Weights of a small transformer language model.
Architecture: RMSNorm before each block, biases on query, key and value.
Training: a variant of Adam for these matrices, 188M tokens, 11481 steps.
MLP neurons of a small language model. Each row is named by its layer, matrix (gate and up: input weights) and neuron, and shows model dimensions 64-159. Each number is 50 + 10 x the weight over its row's rms, rounded and kept within 0 to 99. A neuron's up and down rows have the sign that makes its largest values positive.
Before each neuron's rows, "fires on" lists the tokens most often at its 100 highest values on Wikipedia text that the model never trained on.

fires on: "g", "en", "ov", "u"
L6.gate101:44 67 59 37 51 47 45 58 40 45 56 49 41 60 45 42 40 59 50 52 51 51 52 62 57 57 57 75 71 62 39 33 41 60 51 65 63 58 59 54 48 48 52 46 73 54 58 52 58 49 32 48 32 35 59 41 49 48 52 66 51 54 38 59 50 48 44 28 46 53 42 44 59 44 30 51 44 37 43 69 61 53 45 42 57 47 52 56 50 48 38 31 38 71 50 25
L6.up101:50 46 53 46 76 31 43 35 49 57 65 62 51 32 51 48 48 40 60 56 44 50 48 46 46 53 54 56 56 54 65 49 61 49 56 56 42 50 49 41 50 47 33 58 44 42 50 38 44 63 55 44 56 45 53 52 52 75 30 53 47 32 46 58 66 59 45 62 44 64 74 51 44 31 47 53 57 41 49 54 40 51 59 45 55 54 46 65 43 52 45 48 46 40 66 40

fires on: " 199", "n", "ith", " when", "y"
L4.gate38:41 63 44 52 55 61 61 48 61 43 40 52 42 51 53 55 47 65 47 42 67 48 39 34 43 50 24 55 41 54 50 41 59 50 54 67 33 52 49 32 48 62 60 39 57 59 62 64 44 72 56 55 61 52 55 47 41 46 53 54 44 28 68 41 55 46 46 32 69 60 35 69 41 44 51 55 53 51 30 45 38 30 72 61 53 40 54 59 56 57 56 58 63 56 57 52
L4.up38:48 52 40 56 43 57 45 58 28 34 62 66 61 53 43 56 51 54 50 64 58 47 46 57 51 47 49 46 53 49 54 50 52 43 51 52 47 50 39 32 68 60 54 55 47 51 55 69 53 41 37 56 58 43 55 67 50 38 48 65 66 50 40 59 31 53 60 47 58 54 51 37 56 52 41 41 59 42 26 44 48 49 76 61 74 44 41 63 74 73 51 44 49 42 58 59

fires on: " Ed", "d", " ed", "ed", "n"
L6.gate141:46 48 56 48 42 56 55 60 53 49 68 66 48 58 47 44 42 44 60 47 31 41 50 53 46 54 64 59 47 66 41 56 61 36 42 69 40 61 34 50 51 33 52 39 45 44 53 71 54 50 53 45 47 42 43 29 46 50 60 60 55 50 46 64 53 52 48 45 43 65 40 40 30 51 55 48 56 42 33 36 45 53 60 57 62 47 58 66 52 52 57 60 43 52 61 60
L6.up141:42 42 74 27 16 52 71 65 43 45 71 61 50 52 49 51 45 46 59 41 48 50 52 47 42 55 40 65 36 60 36 52 51 56 45 55 42 55 44 51 40 36 47 70 46 37 52 51 40 48 38 41 55 41 40 35 49 45 58 55 51 52 56 50 65 41 41 51 38 71 59 33 46 60 51 37 47 59 29 29 38 48 55 61 57 48 54 47 51 30 54 50 52 53 49 50

fires on: "r", "it", "ute", "or", "ic"
L4.gate618:56 48 48 33 35 40 52 40 73 46 62 51 58 58 45 39 41 53 40 54 26 40 36 48 32 56 63 28 52 40 44 38 57 47 59 56 47 57 67 39 49 34 44 55 52 55 52 56 60 55 57 29 37 55 57 58 50 51 34 47 39 44 67 58 65 52 66 21 45 48 43 62 50 48 72 48 23 44 44 54 60 51 58 51 52 39 57 44 50 63 63 59 62 43 51 69
L4.up618:46 30 33 53 59 45 35 45 51 54 32 53 57 44 47 55 46 56 59 63 30 55 50 49 50 50 50 49 65 48 51 60 51 39 56 30 53 66 68 55 34 50 41 60 56 47 47 55 48 47 50 51 59 54 52 62 53 51 47 47 45 58 46 67 38 41 45 32 44 49 56 41 35 63 50 53 55 39 60 50 62 42 54 27 55 54 41 54 65 51 58 66 56 39 71 60

fires on: " =", " of", " life", "ing"
L3.gate412:42 52 55 47 54 55 60 51 64 70 36 80 59 41 52 55 36 52 53 50 48 39 39 53 42 68 62 55 48 52 44 65 53 40 27 47 62 44 39 64 41 55 52 34 45 41 38 56 45 41 42 46 61 59 56 53 51 51 38 59 61 55 49 49 43 47 57 50 52 37 44 48 66 42 56 44 36 66 58 35 55 51 59 50 55 54 61 40 59 68 44 66 56 54 69 43
L3.up412:49 51 66 59 52 38 54 36 54 44 47 55 47 77 50 43 42 41 34 40 67 41 60 55 41 51 49 49 56 59 43 54 39 33 58 53 54 35 52 32 39 30 63 53 40 64 60 61 30 66 34 41 52 46 52 38 44 39 43 57 62 45 35 47 41 45 57 40 49 60 37 40 64 61 47 51 48 37 46 47 59 54 45 50 66 49 52 51 28 48 33 56 42 47 34 33

fires on: "ed", " time", "ing", "ow", "n", " its"
L4.gate634:55 45 54 57 57 45 69 35 65 35 50 45 39 56 59 63 43 48 65 50 45 45 44 47 51 49 48 50 35 49 76 26 53 45 47 41 36 35 57 40 54 50 38 39 46 57 65 35 42 58 43 39 65 48 57 58 40 43 52 56 52 55 45 47 59 26 39 50 44 55 51 46 50 40 42 42 44 53 53 59 42 23 49 54 44 36 54 57 47 36 53 37 39 51 38 67
L4.up634:43 56 46 53 52 38 30 67 56 44 48 59 43 36 47 78 49 48 58 63 48 52 69 40 48 50 39 60 48 52 62 58 43 65 39 64 32 48 32 46 43 69 47 47 45 44 54 75 53 56 36 49 41 42 47 30 46 38 64 55 29 48 46 57 57 45 45 66 55 29 45 49 43 43 63 54 48 44 53 45 56 41 59 43 45 49 53 51 58 47 40 63 62 57 53 45

fires on: " and", " played", " =", "l", " le", " play"
L6.gate341:52 57 45 62 48 57 37 52 53 73 44 52 57 48 41 54 49 48 50 46 52 40 49 50 59 41 62 44 42 36 45 47 43 49 44 44 78 51 56 55 46 64 77 48 41 33 35 60 60 42 38 32 46 43 44 45 64 49 42 62 45 40 47 41 46 48 36 47 40 59 52 45 45 39 41 61 48 67 57 46 56 51 39 53 34 53 41 34 54 52 53 41 44 53 37 49
L6.up341:62 41 44 57 59 53 28 42 50 53 35 38 61 54 41 23 46 31 69 57 45 53 64 50 50 56 56 58 59 54 49 50 49 72 48 40 50 40 35 49 43 40 42 37 47 46 49 30 66 71 57 40 45 62 46 66 51 38 41 45 53 45 50 46 39 44 61 44 52 56 55 53 50 61 20 57 64 49 35 56 48 53 50 39 62 43 57 65 62 53 35 55 50 36 53 58

fires on: "ly", "ant", "ely", "ous"
L4.gate740:51 47 48 63 55 36 64 52 43 48 59 58 37 52 42 50 44 35 54 56 53 39 48 54 60 56 43 43 61 51 59 43 41 59 57 49 58 43 45 41 68 47 59 24 58 41 74 60 54 45 55 46 52 48 52 58 63 55 54 31 72 34 56 62 41 70 48 55 60 55 33 66 41 44 53 51 70 36 47 51 53 29 53 52 53 40 28 39 45 49 49 39 55 38 32 47
L4.up740:47 47 51 55 63 33 52 41 61 50 42 38 67 55 29 29 55 58 53 54 69 40 55 64 74 47 42 56 37 53 41 34 59 50 47 46 47 50 49 50 55 61 47 51 52 67 48 46 64 49 53 59 50 30 62 45 49 59 50 49 49 47 56 49 53 61 52 47 49 57 42 52 23 73 41 36 35 55 49 41 45 55 51 61 61 56 45 47 48 63 32 49 46 32 43 48

fires on: "ic", "id", " on", " of", "ap", "qu"
L4.gate74:46 46 55 50 60 61 60 51 58 42 52 59 46 51 47 28 40 41 63 57 57 42 42 61 32 53 47 70 57 46 40 60 66 43 52 59 50 55 44 44 48 54 50 67 51 34 69 49 54 45 57 43 43 31 54 66 69 56 42 37 66 69 46 64 60 52 61 40 52 25 53 47 35 50 52 40 41 41 33 59 49 41 49 32 46 33 51 54 37 44 39 44 48 55 65 56
L4.up74:61 51 45 65 52 52 41 55 44 46 46 35 53 46 81 50 52 52 57 58 50 51 46 39 49 46 33 61 53 56 47 80 75 42 40 50 50 54 54 53 62 53 27 66 46 60 49 47 43 35 45 54 59 54 57 50 63 52 51 57 42 61 47 57 59 56 48 37 49 38 62 50 49 48 59 36 38 55 64 40 43 38 51 54 38 53 49 45 55 62 21 48 41 31 67 53

fires on: " them", " her", " rece", "ik", "ow"
L4.gate118:39 64 53 65 56 72 53 49 45 43 58 33 40 57 59 48 42 45 57 49 46 61 58 61 25 47 35 63 64 40 29 50 53 55 62 50 47 39 59 44 39 48 36 46 51 37 54 63 58 32 71 46 57 77 25 56 53 58 57 65 58 69 52 58 40 52 45 52 39 50 54 45 46 44 38 55 63 59 40 52 61 56 45 56 42 46 65 68 45 54 53 43 46 18 61 51
L4.up118:50 63 35 52 47 77 42 64 48 62 65 56 51 43 30 40 45 43 51 44 40 53 70 36 56 47 40 58 53 56 39 58 63 48 44 48 52 27 43 57 58 52 57 48 53 38 60 39 54 57 52 62 67 51 54 61 53 57 53 50 53 57 45 59 33 59 59 77 68 45 24 29 38 56 43 48 58 36 64 32 42 60 53 59 62 50 63 50 54 52 52 50 56 61 43 46

fires on: " and", "\n", "==", " ==", " Year"
L6.gate732:51 46 64 56 51 68 69 45 49 46 56 56 47 58 58 55 33 39 66 57 55 44 43 42 57 60 52 65 53 45 63 34 52 37 55 60 47 58 49 57 59 56 40 34 58 44 58 41 53 46 61 30 52 40 53 68 41 41 26 41 65 59 42 36 49 57 57 39 57 62 43 63 57 49 47 45 66 50 38 70 37 45 51 36 44 42 49 47 38 42 42 31 44 55 43 54
L6.up732:34 46 57 40 34 63 40 66 54 49 55 50 56 59 73 36 56 46 48 59 56 59 47 55 47 54 50 52 47 41 32 57 49 48 61 29 48 59 46 75 46 57 55 56 52 52 40 48 36 56 47 31 63 58 62 43 44 55 39 53 54 52 48 67 49 35 65 56 65 50 39 41 54 53 41 50 56 61 35 39 36 42 53 43 41 53 52 53 47 40 52 39 30 70 32 27

fires on: "it", "rom", "ro", "om", "l"
L3.gate614:35 53 48 47 52 59 36 54 42 62 74 53 45 49 62 60 40 62 50 50 38 41 47 33 48 60 52 46 41 38 61 51 60 47 71 44 25 68 45 51 39 51 56 46 49 44 66 59 56 61 53 40 45 46 51 46 68 64 52 51 41 52 33 46 54 56 49 53 69 40 37 46 49 54 55 45 61 56 57 64 56 41 43 53 49 49 57 33 54 61 39 54 64 45 53 61
L3.up614:54 28 51 41 67 36 44 28 43 42 46 54 45 26 47 59 48 41 50 46 48 53 37 49 47 51 61 34 59 41 49 65 37 43 51 56 50 38 54 70 54 50 54 46 45 47 54 62 41 35 72 45 62 40 71 53 51 55 62 52 51 48 58 30 57 46 52 41 51 56 49 66 43 43 50 45 36 49 42 56 53 35 35 48 57 50 60 41 48 60 65 58 54 68 67 56

fires on: " dis", " inc", "ult", " received", " rec", "m"
L4.gate156:28 53 45 48 48 38 50 54 67 54 52 50 42 59 35 48 42 67 64 56 47 52 26 46 58 49 55 57 53 32 44 47 52 69 54 48 46 33 44 54 40 66 47 33 54 57 41 64 40 48 75 53 46 52 58 51 54 51 46 24 44 44 55 51 61 41 66 65 58 32 50 52 62 53 53 55 39 54 49 21 65 51 37 52 57 44 47 28 51 55 40 59 51 67 39 48
L4.up156:60 49 45 61 57 61 39 42 61 55 54 48 68 47 53 38 63 51 52 65 42 44 57 72 44 60 59 49 64 46 39 54 59 36 50 62 61 45 41 58 56 34 28 50 42 59 55 25 56 37 64 76 67 32 46 45 45 49 45 39 51 84 53 53 50 50 57 49 49 36 58 41 47 59 57 43 41 59 53 56 39 64 39 33 43 63 54 41 38 50 50 60 61 61 46 68

fires on: "'s", " his", " their", "s", " its", "is"
L4.gate423:32 46 40 56 65 53 47 50 71 54 62 58 43 47 42 55 19 54 63 45 55 32 55 65 38 65 45 52 55 47 50 33 61 54 55 49 58 44 40 46 54 55 67 49 48 30 48 41 62 45 45 55 52 50 63 64 45 35 38 58 51 52 45 45 43 51 38 36 47 39 34 48 45 47 31 42 53 46 62 59 73 29 57 52 52 42 47 45 48 59 35 47 43 49 45 56
L4.up423:44 52 47 49 52 59 50 43 74 44 52 49 58 52 35 44 49 59 42 58 46 57 53 53 31 50 42 55 75 45 49 39 55 50 50 51 43 35 67 50 47 57 70 36 51 34 49 47 41 56 41 54 52 56 73 55 51 41 50 39 42 35 51 54 54 55 37 60 61 22 32 45 57 33 61 47 53 53 62 66 55 46 56 48 32 50 40 43 52 59 60 55 47 52 47 49

fires on: "-", "em", "r", "ic", "ig", "m"
L6.gate64:46 33 41 55 54 53 53 54 69 48 54 59 47 37 54 44 48 59 32 46 62 47 54 70 52 58 48 49 44 49 34 43 54 55 48 67 46 54 44 40 44 52 42 60 55 48 42 30 49 52 42 44 55 73 50 47 41 47 34 53 58 60 64 48 49 44 58 38 53 75 34 49 39 49 54 51 60 57 39 50 78 42 52 50 50 49 56 26 55 59 59 53 55 72 40 45
L6.up64:57 46 47 59 65 61 62 12 57 57 48 60 57 48 49 48 56 63 40 62 20 44 46 46 58 47 53 42 68 35 44 50 45 49 48 51 64 63 55 61 53 47 66 53 56 48 39 41 58 38 48 46 70 45 57 66 47 37 40 56 58 55 46 59 54 45 59 33 54 50 41 33 52 51 44 37 65 44 52 51 72 36 48 46 55 52 49 42 58 55 55 53 44 65 44 49

fires on: " =", "ing", " of", " •", " or", "otes"
L4.gate261:34 48 49 53 51 51 48 43 61 70 52 43 72 41 47 58 45 39 46 37 61 45 47 48 49 66 65 55 66 40 27 70 55 49 43 58 64 43 44 54 46 36 61 37 48 47 57 54 53 32 45 31 45 43 60 65 36 62 52 57 45 20 41 43 25 53 56 56 50 52 56 58 47 39 45 41 40 50 55 58 46 68 48 33 53 62 53 59 50 59 51 52 58 60 49 42
L4.up261:61 56 57 63 54 58 45 45 57 63 50 37 59 54 38 45 34 48 45 67 36 40 38 66 27 55 59 39 57 53 53 57 56 63 52 50 68 54 41 42 51 49 61 67 58 68 56 46 34 69 32 55 53 50 36 37 61 56 63 64 50 51 53 56 60 38 53 53 55 53 58 45 23 51 48 52 70 52 57 45 44 61 61 44 48 48 48 65 56 57 69 45 53 41 35 38

fires on: " –", "ies", ":", "res", " out", " them"
L6.gate158:32 47 44 61 50 43 35 59 29 41 45 50 46 46 43 31 40 52 52 46 43 48 44 58 36 63 31 55 42 46 25 59 58 36 49 56 54 62 50 45 47 54 44 57 49 56 50 48 50 47 41 40 40 70 43 33 62 57 47 46 54 45 53 51 29 54 54 43 46 55 62 38 55 64 54 63 73 45 46 54 75 60 56 51 54 50 51 49 61 66 28 54 48 60 38 55
L6.up158:39 45 48 44 40 55 49 51 46 56 38 29 43 42 44 36 57 44 37 49 50 60 45 52 38 59 54 74 44 40 36 79 45 34 46 33 47 57 46 55 61 49 43 55 55 57 46 53 47 51 59 38 39 65 35 47 53 52 41 49 41 38 58 69 40 60 51 46 39 40 49 46 48 51 63 62 53 51 43 44 60 44 58 36 37 52 45 50 58 50 37 49 35 48 44 25

fires on: "th", " U.S.", "ish", "x"
L3.gate109:53 43 61 42 46 63 58 52 34 77 36 42 56 56 51 36 47 52 40 52 65 48 58 51 44 73 65 55 48 37 50 48 56 44 38 40 53 56 57 66 57 44 54 59 61 41 52 28 35 35 66 51 62 59 51 43 58 51 49 61 41 40 53 63 59 58 32 34 45 33 44 55 31 42 34 74 39 46 56 52 62 45 60 60 56 59 39 53 37 63 51 53 49 40 62 46
L3.up109:58 50 40 56 58 47 51 40 37 48 57 51 52 47 42 27 52 40 41 52 58 40 41 73 49 45 62 58 66 58 48 56 51 28 41 62 53 30 56 43 67 48 42 62 41 44 38 50 45 48 45 55 56 66 46 45 56 56 29 34 54 29 40 30 61 39 46 47 59 52 46 24 41 53 55 50 46 44 51 57 73 51 54 58 49 47 42 55 51 23 64 51 43 67 47 49

fires on: " of", "ic", " World", " group", " team"
L4.gate433:62 37 42 37 55 52 60 48 62 39 63 43 45 61 52 73 42 42 61 63 38 43 48 57 38 40 56 50 53 64 50 40 58 49 45 53 75 32 44 60 55 40 44 42 62 52 64 64 48 49 62 44 32 20 51 66 56 38 49 51 41 58 54 63 28 43 48 25 33 51 45 52 38 58 38 57 51 31 35 55 56 46 59 39 53 42 45 56 44 46 50 45 49 49 48 50
L4.up433:62 36 67 48 45 67 63 43 55 41 61 34 48 32 71 57 45 56 49 60 56 59 56 34 70 51 59 55 42 53 71 50 55 49 40 45 44 42 60 53 60 31 38 48 47 43 44 35 42 64 52 51 31 37 52 43 63 41 33 56 67 70 50 42 51 43 44 53 40 52 49 56 57 29 58 49 46 62 55 62 37 42 52 39 44 54 64 62 52 58 31 34 46 49 42 57

fires on: " with", " After", " by", " after"
L6.gate135:53 50 36 41 58 48 49 46 76 57 56 37 34 59 50 42 38 47 74 62 57 35 41 48 58 63 35 67 41 54 72 36 50 43 47 49 54 49 46 48 52 50 39 51 44 41 55 46 56 43 66 49 46 34 50 65 58 57 54 59 54 63 39 57 55 46 54 53 52 46 42 59 47 58 45 35 41 35 49 59 48 64 61 54 58 51 46 48 49 49 59 68 49 37 45 59
L6.up135:42 55 44 51 63 40 52 61 45 53 39 72 46 56 37 65 40 60 31 54 57 36 38 52 43 54 52 41 63 29 50 27 52 45 52 52 54 20 33 56 60 45 50 63 43 59 58 41 56 61 50 56 39 46 54 57 56 49 69 43 71 55 48 30 45 45 37 40 55 42 41 57 61 38 42 63 63 43 37 60 62 47 58 56 63 50 63 54 60 51 73 51 50 34 61 48

fires on: "==", "\n", " ==", " as", " including"
L6.gate401:51 51 58 69 51 39 63 45 64 48 57 54 47 46 40 40 46 67 59 52 52 50 51 57 31 48 68 56 49 53 43 50 46 42 51 48 45 47 39 52 49 58 52 53 50 60 39 43 58 33 67 35 53 42 52 52 47 41 31 65 37 43 40 40 49 44 59 44 61 61 37 48 55 50 71 46 57 57 49 61 55 49 71 48 53 54 69 44 60 37 49 55 51 45 68 54
L6.up401:52 38 50 54 56 41 52 47 64 53 38 60 41 50 56 31 41 52 63 47 48 40 49 54 39 50 58 55 44 66 53 31 53 33 47 41 54 48 50 61 51 49 35 64 52 60 40 37 42 49 57 24 60 39 51 55 47 41 43 60 53 33 30 40 49 49 55 39 46 48 43 59 55 35 59 51 59 57 41 64 53 32 72 49 53 40 59 51 64 33 50 45 45 46 65 62

fires on: "ass", "as", "ly", "ered", "om", "ist"
L3.gate370:69 45 47 72 43 60 61 66 45 48 52 58 45 50 39 36 50 48 50 65 47 57 50 54 47 48 54 54 61 52 51 43 42 49 52 37 62 42 43 37 63 46 50 63 40 57 34 66 28 29 50 48 56 37 49 41 65 54 47 56 54 65 52 49 33 71 59 42 48 37 48 49 39 53 57 48 54 50 72 73 63 59 42 55 40 48 37 51 38 65 51 50 43 57 55 69
L3.up370:53 46 46 51 62 40 60 61 33 44 45 42 50 46 38 45 56 65 50 53 53 60 51 40 81 58 50 36 56 44 51 46 39 67 47 38 43 21 57 48 47 68 54 47 50 50 48 52 38 43 53 45 41 53 44 28 61 50 52 39 50 40 36 31 65 25 45 49 59 58 40 63 47 35 58 66 56 59 45 35 53 49 53 58 66 44 54 50 52 56 49 62 40 42 71 47

fires on: "'s", " her"
L3.gate354:23 62 47 66 45 71 30 47 49 61 51 52 47 53 46 41 47 69 47 50 41 43 60 49 38 63 20 58 40 61 47 41 61 43 52 61 59 42 54 43 41 49 56 59 49 48 51 53 56 50 48 33 50 68 53 66 30 49 54 42 43 50 40 63 41 53 61 68 39 45 40 36 49 55 58 47 51 55 64 62 55 51 69 57 34 48 60 53 50 61 44 51 50 56 38 50
L3.up354:57 38 37 43 48 59 56 56 51 68 64 43 51 47 59 33 57 37 43 44 44 57 40 44 46 48 60 58 52 45 50 29 40 56 51 61 56 45 51 67 58 53 49 43 50 33 55 37 53 37 58 45 52 52 63 48 51 69 54 52 52 52 40 62 57 62 50 48 52 56 55 39 25 51 49 50 25 37 52 42 50 40 55 58 64 56 50 45 39 58 37 62 49 67 52 56

fires on: "ed", "\n", " and", " but", "or", "cted"
L6.gate466:44 66 39 68 32 63 41 51 38 52 55 45 36 74 51 53 47 60 34 57 50 50 36 54 65 54 45 50 64 30 55 43 57 64 53 52 42 70 52 47 42 57 46 56 52 43 22 55 46 48 64 67 51 58 65 62 53 54 40 52 54 58 47 36 54 44 56 37 60 49 36 29 40 29 51 53 53 48 51 55 52 70 56 48 50 62 42 58 55 63 55 57 61 53 51 50
L6.up466:43 67 55 29 41 51 49 45 40 50 48 74 48 55 55 49 52 52 39 37 70 54 31 40 69 52 56 32 62 47 32 55 42 44 53 50 50 55 63 46 57 57 61 48 53 62 48 56 61 60 59 43 43 27 66 46 67 60 37 46 50 50 41 32 52 34 47 33 45 57 42 50 59 37 54 56 59 34 46 37 47 61 50 61 40 51 37 49 60 69 59 41 63 44 25 47

fires on: "le", "'s", " one", "'", " a"
L6.gate235:44 40 51 65 44 74 47 44 46 73 56 42 64 61 46 46 45 54 30 36 56 32 63 54 46 51 43 59 68 57 46 36 41 50 39 63 89 53 34 44 34 38 58 55 51 49 38 47 51 44 46 55 54 58 42 49 65 58 43 39 32 35 54 49 54 59 50 50 57 46 33 29 48 53 52 62 50 50 53 48 48 61 60 62 61 50 43 60 56 52 44 48 41 47 25 44
L6.up235:53 40 33 57 46 48 61 52 59 60 62 42 67 72 71 36 51 50 50 45 56 37 65 58 45 49 48 41 49 61 36 52 35 36 35 64 61 44 37 66 45 48 55 48 52 45 48 53 52 35 29 51 41 62 39 55 68 51 26 39 37 43 47 56 50 42 51 45 49 23 51 53 36 41 34 61 51 34 56 51 62 48 60 55 38 52 55 52 59 57 50 32 52 45 28 45

fires on: "\"", "'", "cted", "ed", "’"
L6.gate482:44 53 41 48 41 56 59 52 52 41 61 54 40 55 41 43 44 59 66 40 36 53 51 53 42 53 35 54 57 57 48 39 45 58 47 34 49 48 59 38 56 45 68 43 51 56 34 70 42 42 47 60 62 78 64 37 68 41 26 43 49 59 39 49 50 45 35 51 30 59 49 40 40 46 43 68 45 58 51 49 64 62 59 49 42 56 38 51 44 49 48 38 59 56 50 51
L6.up482:49 46 24 34 53 53 57 52 56 22 51 48 45 45 60 46 49 51 62 52 44 51 39 56 48 42 39 33 56 28 45 34 66 39 41 45 29 44 55 51 48 42 62 55 50 43 43 53 50 43 65 63 54 40 41 54 51 51 42 43 49 53 38 47 40 34 36 76 36 47 43 52 44 37 53 76 42 43 48 34 60 62 62 58 36 50 46 73 55 53 43 66 55 49 44 53

fires on: " this", " called", " This", "ed", " as", "ing"
L6.gate199:42 48 54 55 54 44 60 34 45 68 45 40 47 55 50 40 32 52 64 58 44 36 47 59 44 56 49 66 45 51 68 49 57 63 36 38 45 46 34 38 50 47 37 50 49 58 53 38 48 58 56 21 30 51 39 51 47 62 51 62 60 56 61 53 64 60 51 25 43 62 61 72 47 54 52 49 48 51 61 65 50 49 63 43 43 34 47 63 43 61 51 45 57 54 42 61
L6.up199:49 41 58 46 52 42 50 42 54 36 48 34 56 45 51 67 39 37 58 44 40 38 40 28 45 55 45 44 91 51 54 43 45 56 53 69 42 33 63 48 48 50 50 44 48 46 49 52 44 57 55 53 31 27 59 41 57 43 37 53 53 60 48 41 64 37 47 53 43 37 49 50 50 42 34 55 60 49 55 60 53 42 57 46 42 43 51 61 52 52 57 41 63 48 34 44

fires on: "ov", "o", "ou", "ubl", "un", "|---|---|---|---"
L6.gate257:53 48 48 36 46 68 70 57 71 67 50 52 44 45 65 42 57 39 68 43 44 59 56 50 56 61 45 60 58 49 53 65 63 40 45 50 76 45 64 57 47 50 52 47 53 39 59 45 55 42 48 47 53 42 51 52 57 66 33 68 64 34 54 59 43 40 52 49 65 50 52 47 51 51 44 63 24 28 56 45 58 45 49 37 31 67 63 38 49 55 47 43 47 62 38 48
L6.up257:50 52 63 53 29 58 67 50 73 42 52 42 51 67 51 58 55 47 67 58 57 62 46 35 35 53 51 46 60 29 51 62 47 42 49 58 50 49 56 48 56 52 55 41 38 48 59 61 47 44 47 45 53 51 44 42 57 43 38 54 53 42 64 67 34 46 44 57 44 53 53 46 44 59 42 60 59 56 63 45 57 67 34 22 55 47 54 49 48 67 37 66 52 45 39 45

fires on: ":", "',", "\n", "==", " of", " Mc"
L6.gate159:43 46 44 44 57 69 58 40 56 39 58 68 35 60 34 41 38 50 44 50 35 47 61 63 34 64 53 53 48 59 45 62 43 38 39 56 59 45 49 45 59 43 47 53 55 42 60 64 68 48 54 54 57 55 68 46 36 41 34 62 57 26 51 32 38 56 53 49 51 41 45 36 57 44 64 37 57 49 33 64 66 54 55 58 52 55 61 57 55 45 38 58 41 66 44 41
L6.up159:47 44 40 47 66 45 49 40 55 45 47 68 41 53 45 47 43 47 50 49 32 47 60 53 25 52 61 57 56 52 49 58 57 44 41 40 66 52 48 59 51 41 49 52 61 44 57 53 59 36 51 41 66 58 60 52 43 42 31 48 58 46 50 38 36 51 57 59 45 40 45 50 60 52 75 42 60 56 37 52 72 46 59 57 49 43 60 58 63 50 31 53 39 53 67 54

fires on: " their", " His", " one", "ions", "s"
L3.gate139:37 60 46 49 50 78 56 48 69 60 56 47 46 60 63 49 49 52 67 57 46 52 42 42 28 61 48 56 49 58 45 43 46 65 42 60 60 27 51 37 48 46 43 45 52 67 66 33 62 47 58 58 39 40 49 76 60 25 46 61 53 60 61 55 43 52 37 58 38 36 28 41 43 51 45 56 34 68 56 58 51 48 46 56 72 55 48 44 45 46 40 59 43 55 54 44
L3.up139:38 46 58 29 63 38 58 62 51 67 43 37 53 52 46 70 59 35 42 55 56 43 64 60 53 52 49 65 47 76 59 45 49 36 41 54 48 45 74 48 43 53 59 55 41 33 53 31 56 51 44 52 43 56 47 43 48 56 48 48 43 39 49 55 79 64 39 54 46 43 68 54 57 44 46 42 48 42 48 59 60 49 55 57 63 56 35 51 42 55 52 49 34 61 49 47

fires on: "n", " ed", "ial", "ec", "ially"
L3.gate124:49 57 66 37 27 51 55 37 54 56 57 68 55 52 69 35 43 63 55 67 46 43 32 52 37 51 42 34 52 46 47 43 55 57 59 59 56 46 53 37 55 65 45 53 53 49 56 53 36 60 49 49 42 68 47 41 52 47 55 48 43 50 39 57 61 58 41 47 39 45 28 45 43 45 58 40 57 43 52 35 39 37 57 50 52 45 61 47 69 73 56 48 39 44 55 58
L3.up124:53 39 32 56 41 53 69 54 46 53 51 41 48 57 42 50 47 35 52 65 62 48 54 40 38 59 26 49 55 48 67 61 50 41 39 46 37 41 52 36 52 46 68 55 52 36 51 41 48 61 33 40 42 47 40 30 55 47 51 74 66 49 55 46 54 44 35 39 34 57 44 22 70 41 55 39 61 46 42 38 50 62 52 56 39 42 69 51 37 53 50 55 44 50 50 45

fires on: "ly", "ely", "ill", "t", "ven", "ather"
L3.gate567:49 50 55 63 53 45 52 53 55 56 58 50 59 42 38 52 43 58 66 48 51 38 51 51 44 63 45 56 76 27 45 30 45 48 42 64 60 28 62 40 65 54 45 57 47 55 54 42 53 56 71 59 59 52 44 42 47 48 55 44 59 61 23 48 29 60 50 48 60 36 55 56 54 47 50 58 63 45 54 68 56 31 43 31 62 51 57 61 57 65 49 54 51 40 49 49
L3.up567:42 67 62 59 48 44 63 52 68 72 53 57 61 51 36 48 45 52 57 35 51 44 50 49 39 50 46 57 62 45 42 43 39 61 55 44 53 32 63 50 51 51 44 42 51 60 72 68 71 58 50 41 44 44 50 44 51 53 54 68 49 51 31 50 35 70 63 41 68 35 24 42 57 62 42 38 68 47 40 63 62 58 35 52 55 53 45 48 35 68 53 51 57 29 40 51